From a checkpoint of a small transformer trained on Wikipedia.
Architecture: RMSNorm before and after each block, tied embeddings.
Training: a variant of Adam for these matrices, 887M tokens, 6302 steps.
MLP neurons of a small language model. Each row is named by its layer, matrix (gate and up: input weights) and neuron, and shows model dimensions 48-303. Each number is 128 + 32 x the weight over its row's rms, rounded and kept within 0 to 255. Numbers have three digits each. A neuron's up and down rows have the sign that makes its largest values positive.
After each neuron's rows, "fires in" lists the words (lower case) most often at its 100 highest values on Wikipedia text that the model never trained on; "fires after" lists the tokens most often just before its 100 highest values on Wikipedia text that the model never trained on.

L5.gate901:093094127133163228101089137086145135105108085088064105163141142117113066070130149081119091171082126106157165113104166128124118122093155105098138117153173144146065086198127155100159112117159107123139180177108139164126144146176106192135075177109095111136139087116139170080131176139142133152159159142126166130190162125120153107168195130152096099083175093127100184083135136116114164123147146126141152116061116095173074153100115134125181138091109129083074125105127150121143166135135148129088146115060122151130194161155115141138143079151156167188079114138107097146191142208117151094125150129143110144081146135127158178075088140197056109125141126177178165144150136102089111167143132116150133123091088170101178135209101135112101175146085145144161087088120123100135161120105167
L5.up901:111150145160140116141103142135053143157122126170092177160131110125157131134089116126167196086105086110096091072112158105098125092136161144129116115161119192166124096143139119151117164155125163133184104089125119115126124132111139163213130122090144113108114135140157110110110185154066129113091126108073114157085111120092100163139077171047117141126135109124078160094157131186132169162138065140167171140154178196163109096141205101143151182111091135105114098109135148133110041108115073204157161141113117121187185171103148207078124066097036120042176144117120043177175153121102121140120154101118152099146104117126148119219156115088152144139081120165080124162080122106122116131153146139090145125105118141141116100143100185121192139123110073128113108107101115120169107160151139
fires in: "the", "s"
fires after: " in", " of", " to", " into", " during", "'"

L5.gate46:088135115126113078118169116086199113117124147126140087165116172118123118126143097160129127164091081097145138085107139134106082168154136135092131162126170103173032178161135156118196094142140121149134117101169142144111166106149174175066150195136130102153070121153199066137123130106225086120153211119143077158121101115099155096168158133068135148117139074144142164168135087086138105106100114163130122145122127171158171098155152129139159110173093164153140112176098148128129084107126079096129133145115192148104123112129174125124131176130141155207106116134112113129150153141095151120151146132191113137151128128063168122129097121118091064173153177146149127162116171198070161085058162156160117153111063124138126190081130152121093153111146088089116100113100129134101170153102151
L5.up46:191100124123139068110144092090072175155138126107090117117096120150117094132166098113117124122134145149092189088117130140112071182103151173121101117107158127095144134115139120081162113105093109122177108119122136130104153161128115104099131118140133121097116146182106198161118128167147077106120141165066152074124124166109133127106153146088138114118113096157119127179078080131083159177071121149050091155084108120135092071157123148137142087153153111132141120198147150085150172111125062108136171111115121163201128098125161112167139079111152108155141148120149123108100081107107129208123155133132136109081142099114145165158161101096171199163146134109090112085103120106153071162133085142130098158061140121190119227144108135050116109183100101125087078169140125058148155129212086
fires in: "after", "when", "while", "because", "if"
fires after: ".", ",", "ca", " that", "\n\n", "\n"

L3.gate970:134060155161149117101094123108119175133140177086115068098150129112109084196107080134126186157198073134130143170132131167128121086076073078174118049133120122102142093198093100144112102135160137123108161155157103140100177137099130134135154134120136136114071108209106125077050167096132174178097115140153092198154195108094134084108125083046154112046125116122076101103170087215077123091148109111159117130072102154200195126124188130138185150152112094144132157132130156122082095150146155111154138163124066100133142114134168147088063117133148133103155104112094150123112107170169124141096118112144144135125111158061133081125155150112125128181137131145112237126118128107094076159102163210114146155129158091069168137136066112170125127120147077189147119117125091123096136116136149
L3.up970:154102138095149139155178139143193068107149112074158071174128140137109153164164149122085151151125192111104172104116107078121198145116133083152138081170136133117089088113154108180129132076146129138146109175120168123132120137174101124160086132082071129058105083113138102097134132133079143120129196149100112110085181133140164107110173131123224089175100124087121126148153121171096099142086167144207153136128123065090135105113172122098098133142108069099077148163131126079120174134125069140110137153068183169081152157095086168130194095133142110178061109103143085071220138073123125149149164119209117106112142101197132133146188125136107146057093154109143125087129098053152070119191065079071171102114073157186138089135081164165142145137135155112100155102160115128122078149118176
fires in: "a", "the"
fires after: " in", " In", "In", " during", ";"

L3.gate695:130155124132114131215099151128168068137083205078096139148176097119134068153149169108132151117117139103124074129123152166140122158153133125115124159159088112165063157063167135116105122082075125134126184117121181104133137163149072133168186177138132147093117122181127136093113082090165147119164129122193115119145151218084135125089102075120144137117183175142145057081165109116145155124118133097135176131141169144131090175144161116063090129091152134164135095124132168123161112117150082115014087140139132197130054078099104108198148143161161109163085163143123127037121061127128083174116084132136120114114112125066141135060140194158127149120111101111064095130120131145171092104148119169165068160124164073132173105165115087084159125095096086103111121071116063136163117102146139
L3.up695:119120103120124173219115154158182141127122175069133129130144100112150129168121114132186143153124096143154139139125156138145170097126171077098111126119134106200089135116140116162141073118107128127154123156152130183110184212152078130185144186131101183090144114118128167112139155084174173125120122122119084095177118125079127154094121080143150162137137139133108075101136045093168091118094109083123129102170157103161101148146063125113087114113134162145125140162093146104166109138218115145118118103142107166081070097116124118187193139172138118185107154154105099049104147108132063147115147132157144163143127144125155199088137180119155126168100166088075089126135203144193157119136103198173120149101186121145142079139128119065116151119142086095133157105132093122110129075102139
fires in: "5", "6", "pol", "figulus", "g", "b"
fires after: " |", ",", "|", "-", "."

L3.gate1176:151112127174115132101132144087165142118125079129140080092108157105136085079150131167177111098179120141114157135142127141077086166177153125171141151172096095131130126122113192179128151134157085082183093106104141150108175077110122140023117141124153106126110084158140114150115151124156087143162145130106169143145131136132172112191135096166096138090130118088111190162162136101129124150166117113120042202128110115134155128108124163080132098092091081154109122126142161149143117125085189110082127119138152066139105087098151150133150164162158115129136109112176152118135123057059171133167156132124087156124154199162139148109118099088122132086079163144120149138069103123111100092131100075159137129099189149099127107117174131137102164165106116128072142169132109126166151105148159
L3.up1176:133097074129110107137131072056144108185132162103097107143137174157174136162088142141125130126106041128137091182167086143167140152106136090162132090097125131090100110085151155147092140141123127094161112115148146181133122179110133147127173124114047144076115137110150138155082100138139118104083177143150093135099130121161107147153149155026165167092119161090093141130172079146148131148187038055129104104149136088141129151110110173184106150118157168092092080144063129094105122138081129203133131112124128159134152167180126132075161147078141098128113070164105100164079137072167092123074120151097178075097109131173136141196139162100144147120160160169127135167089139121171099154089091122133063188124141123157097164182115183149137142184167097108128125163104160033124106174101121
fires in: "but", "however", "according", "while", "due", "following"
fires after: ",", ".", "\n\n"

L5.gate699:136140133137126081076163186198092087099118077129128095133072156084153089123085088140152139081141088160142128110175121125128093180104139115117092093178088087154085205125135147136103104188156142111118131080126156116114137144120114161128109132119136083107139083135068112081117144068097104148130154155145154104160074160080160133120126153131120116087123216124088078134097138098100076121142123103102139148065103120147154134102144137103118132073114117108141037131150136173130125153052113162100137132123141098144166147143110063147202140161096166108151172089142135152106179197074129045105115204109125069168131146145166161123098152090122141135103153166128171130086127161170084148116107161125158213095116068129130125117120119091122130090150099112121133165137070056183132102081131
L5.up699:111139115122151140160107155158156074083134086215152090083163087148110138159115096115203150129129122117116123149137150109083124092151080108119137123084121102175104134095146169145079084139117143143092138080095186166125143138174113111161152117238090133139130101132158110077119146132147086123144079112168072118124085099110116163112137109137109126109166191125144098141097154141172132088097180158151126149074116166180094134142148149145114088126093112099108063125147187145182126130086140135122100144080125187171093165152087103104146147140168071124098157140106187160177129103082148147178095201105126099133100156112120194134113126126167073120120117168156099093162128109161136119097097065109112097098222129087107128114131100137165077120104082111121096127151177109088101160116158
fires in: "9", "8", "4", "6", "7"
fires after: "."

L3.gate1186:179143115115058154118151090089113148147078129144131081099124164111070148131116143168134061107071128140114153118156081064073075130117147119077109135135116114137090120092161111117132090115168095102164155141138079121110159134138130145162090124061154080145085132121089149125046121030184102201176179114133165068098117149110101124148124133145076189155138162125103150165094142197096220125102146130095164127050180076122214109089118064096179164091147171187110127121111174133145160064132111147163126111180115120101067123197133165130070132119133119130138090122078092154172182135112082127170067135142105159095140136143113135110167169117086114120174094156152167185104097054093129105101107104117126116079150064131159151129100149167163118153112149175129120139119175099162115116099139
L3.up1186:108099096142101102137102102091116106166165157132095108163092146182217076129095088115139160105188136123101111157153098137107137080148114136115099132170137090132151198126138190129118156173119116213132095075142164158123105148168183086104095164098144085152124139123113079083165157108064177145146119108120147115091159150148108122137110131122136115114110097097138155095117132073134092159152104151130089100138113120150114150089131121177095121136166131067113095137161122101107103108083165185090076178125136137138165130078120118070141146064137078095126167089165118113096154108111117126108207101091133117115124150081158133146119173132049166181131146131099102155110130121164095075178111145098114175144148166173136177166166105163106160128110057107102053085158060119117103165067104
fires in: "but", "although"
fires after: ","

L3.gate716:165194169112145147156110166157109132121121070124150123125125151113089109172096146150114093150148174127118142086146141095120110126100172144116142091100103156155155110127104135165123093144149131099094142098088165162116119132104163196173080102151051099094190091116147133145080138122126121137126134164209100108095119176134112118064113150144117110117207139160177186134120109132143156105113145141132120079088127169149179073124156092129104057163163130146092165132067206111125144154114144134127176135178119141115135117105150098126103136140203154138111118117047097101162111071141107146098110147150094094125054112108120107163145073117132078154151168146098093070136106153073114184140102128137185110077134142094137105109093139118157119117150145153157130141124153117167168138114117
L3.up716:127169146097161139195117088096180156086186143180170135118120125090197156162106124102070132150147150111103069151149139107160139084099131083151125130081113170119109109084195172092120159077145099129100101183128091099138179089122139172097110121071126191115143180078171145143114178119140094138166121131078154112135135094150131106093138127145104111122078112114105126087103144092147132166107120142162114139167162107181160147167148161128146176093073095130134158180158079158171104107093113082118169066137175101071119148176129103140085133129083145129149171109096114137157123151109149152069140140139118139098131160131149140092155093130146135163153107152165162122201086121128190133075142173156092119135142119096162118133152131119169098131074142195160156106182109133119169086196107
fires in: "be", "not", "s", "part"
fires after: " to", " was", " is", " can", "'", " may"

L5.gate1074:158129111072101154108115153132082129124131137125148109081165103118125094140098112127133159160160129108136159141174048143200170172151148103074108159105127150165094210119130160118099109115154157169155153111171136107162184178166074078118119081098146079158114135090146068164098114201126087130152096101139157111103097151041116117148111118148146183151118148116130153133115117146117095129148137149079158145141150122118094118100138124132137103119131165136122126107197118147066085092131174106166178103139123118153138105091155123083140126094084130083104146121070070137185134101117150112140098187144117111124090150124163076069120074106122135172173105190125068120100146136074099069097140096216098132121117104129102201091137113154122123134154181085174149116149101112140112185151115
L5.up1074:103086087166130072050106096121183148159179132116196096089114143181133141163158165085130150129091157103063165124104148108180115129119112125152136158107161111062125089097168123131179083080129135106114129112125082061144128117140110142138149151158160152115094070151055146127124098078127104106217126103073101192117164141165166093130171096115076137052135166089200076111178140179131130153157075178128114137073188142103157079119111165130141086176133166133121158102133154122116160142137127082149127170122122188145146079107124150108100154140166127189144108106110094119107168092158126149125111091158153129147104103120141105156114137134104145100154162129129124115168157124153141149091054164105123112106167124066129134087122096107105113129079141148151083142112084112122113120134124
fires in: "was", "is", "s"
fires after: " it", " It", " is", " was", "It", "'"

L3.gate1281:181104110133150047139110071140168102116124180082058164139149169137104080107125082132132153093111186082100069189171219146108152103126149135095040155116117091155170112162164118141121112130148118118123127127148162094162127148058131126097066155134090146096151072125135102164170129128128114135133104084114130155079167142157137086081137137156142109126088156153075131062109132107166103144157112144107164110073100183169205159130107089091154128194129147136085093131121113120168168120104103123072203161119083152128077106115126141116141079097171131101126124134112103154066119092162122134157087122142134105074148143124132153091138161102049193196145121137092106134117169132148117135126145090093117098130143132160144159161073120124110095092072116113053143075149147110129100156163091
L3.up1281:075152096068102137175165149050112158102098175063130105124156139152141156168083166145145125126176147081134137139106081184132093144078149139098121162164089174063193109036155172128121084158096161161144087198122179138128158132105121156163126084124076135155128146085140137136159115137104141160032070147164149157182171106088167127186137078133115166122112136134134129160138197172153126117139085107181118079143120126116111116091134108117172114101158200119162145124105119167147090105151110103067096124125125086063171092153155170123114123126089074160165135170142145103153159109088133155167191091097122107145133121144133099156183151153176090175081129085141150128118186139098110113121085143167075123182154089093122082110197128137123087112158184101129122152143105144099099133162158
fires in: "13", "11", "12", "17", "18"
fires after: " |", "|", " W"

L3.gate723:111099110146162102136107112110142162157135106137083090150097175132116089132127077142078135104085138126141144200172106152134114100081152116147148112140164094099159124115095122113115119135157184145185087098168130078126151072101102125140137097134122146170115137120103154148104159132105174159164122106194138119133156145103155135139164167185103089101103082118163123110103194144152124157088128146100115100110194157133170126190115056140127163137123216128111100100144099152138124099097124118063138132130163125115115145134128082091144140156145096116102103159122134140103178124083118102178068110073135095120090131173124133119155199135123112105138093127134179166155069072128110190130143135146089196124161095055171186149143074207122146133078128127098167115102176137158159142063117
L3.up723:110150130076069110124174112206155096086119121070149169075180104130142128106182195143127170106118112143159122071151121146138082138120144178125107120174136097107152116140118087094128113166100095152157138139129115156174102147115102106067128107115144121144128151153135127104149149129108162155124089129115101118045115139107121148161076090109150078183133163155058014151111120142097122123180189099152141118107121135136101171097151180154125111157112100129125125120145137125126142116133102083120156130091124171132110133096142138137182073204100065130141134147099121165088064168114192101114096101144085083143151037130151126102080107100129168078113177119127094070131121119098152155123125157163108099093192107153126133111112098120160138155149129103097103180080127164155075127152125
fires in: "5", "7", "4", "11", "8"
fires after: "|", " on", "On"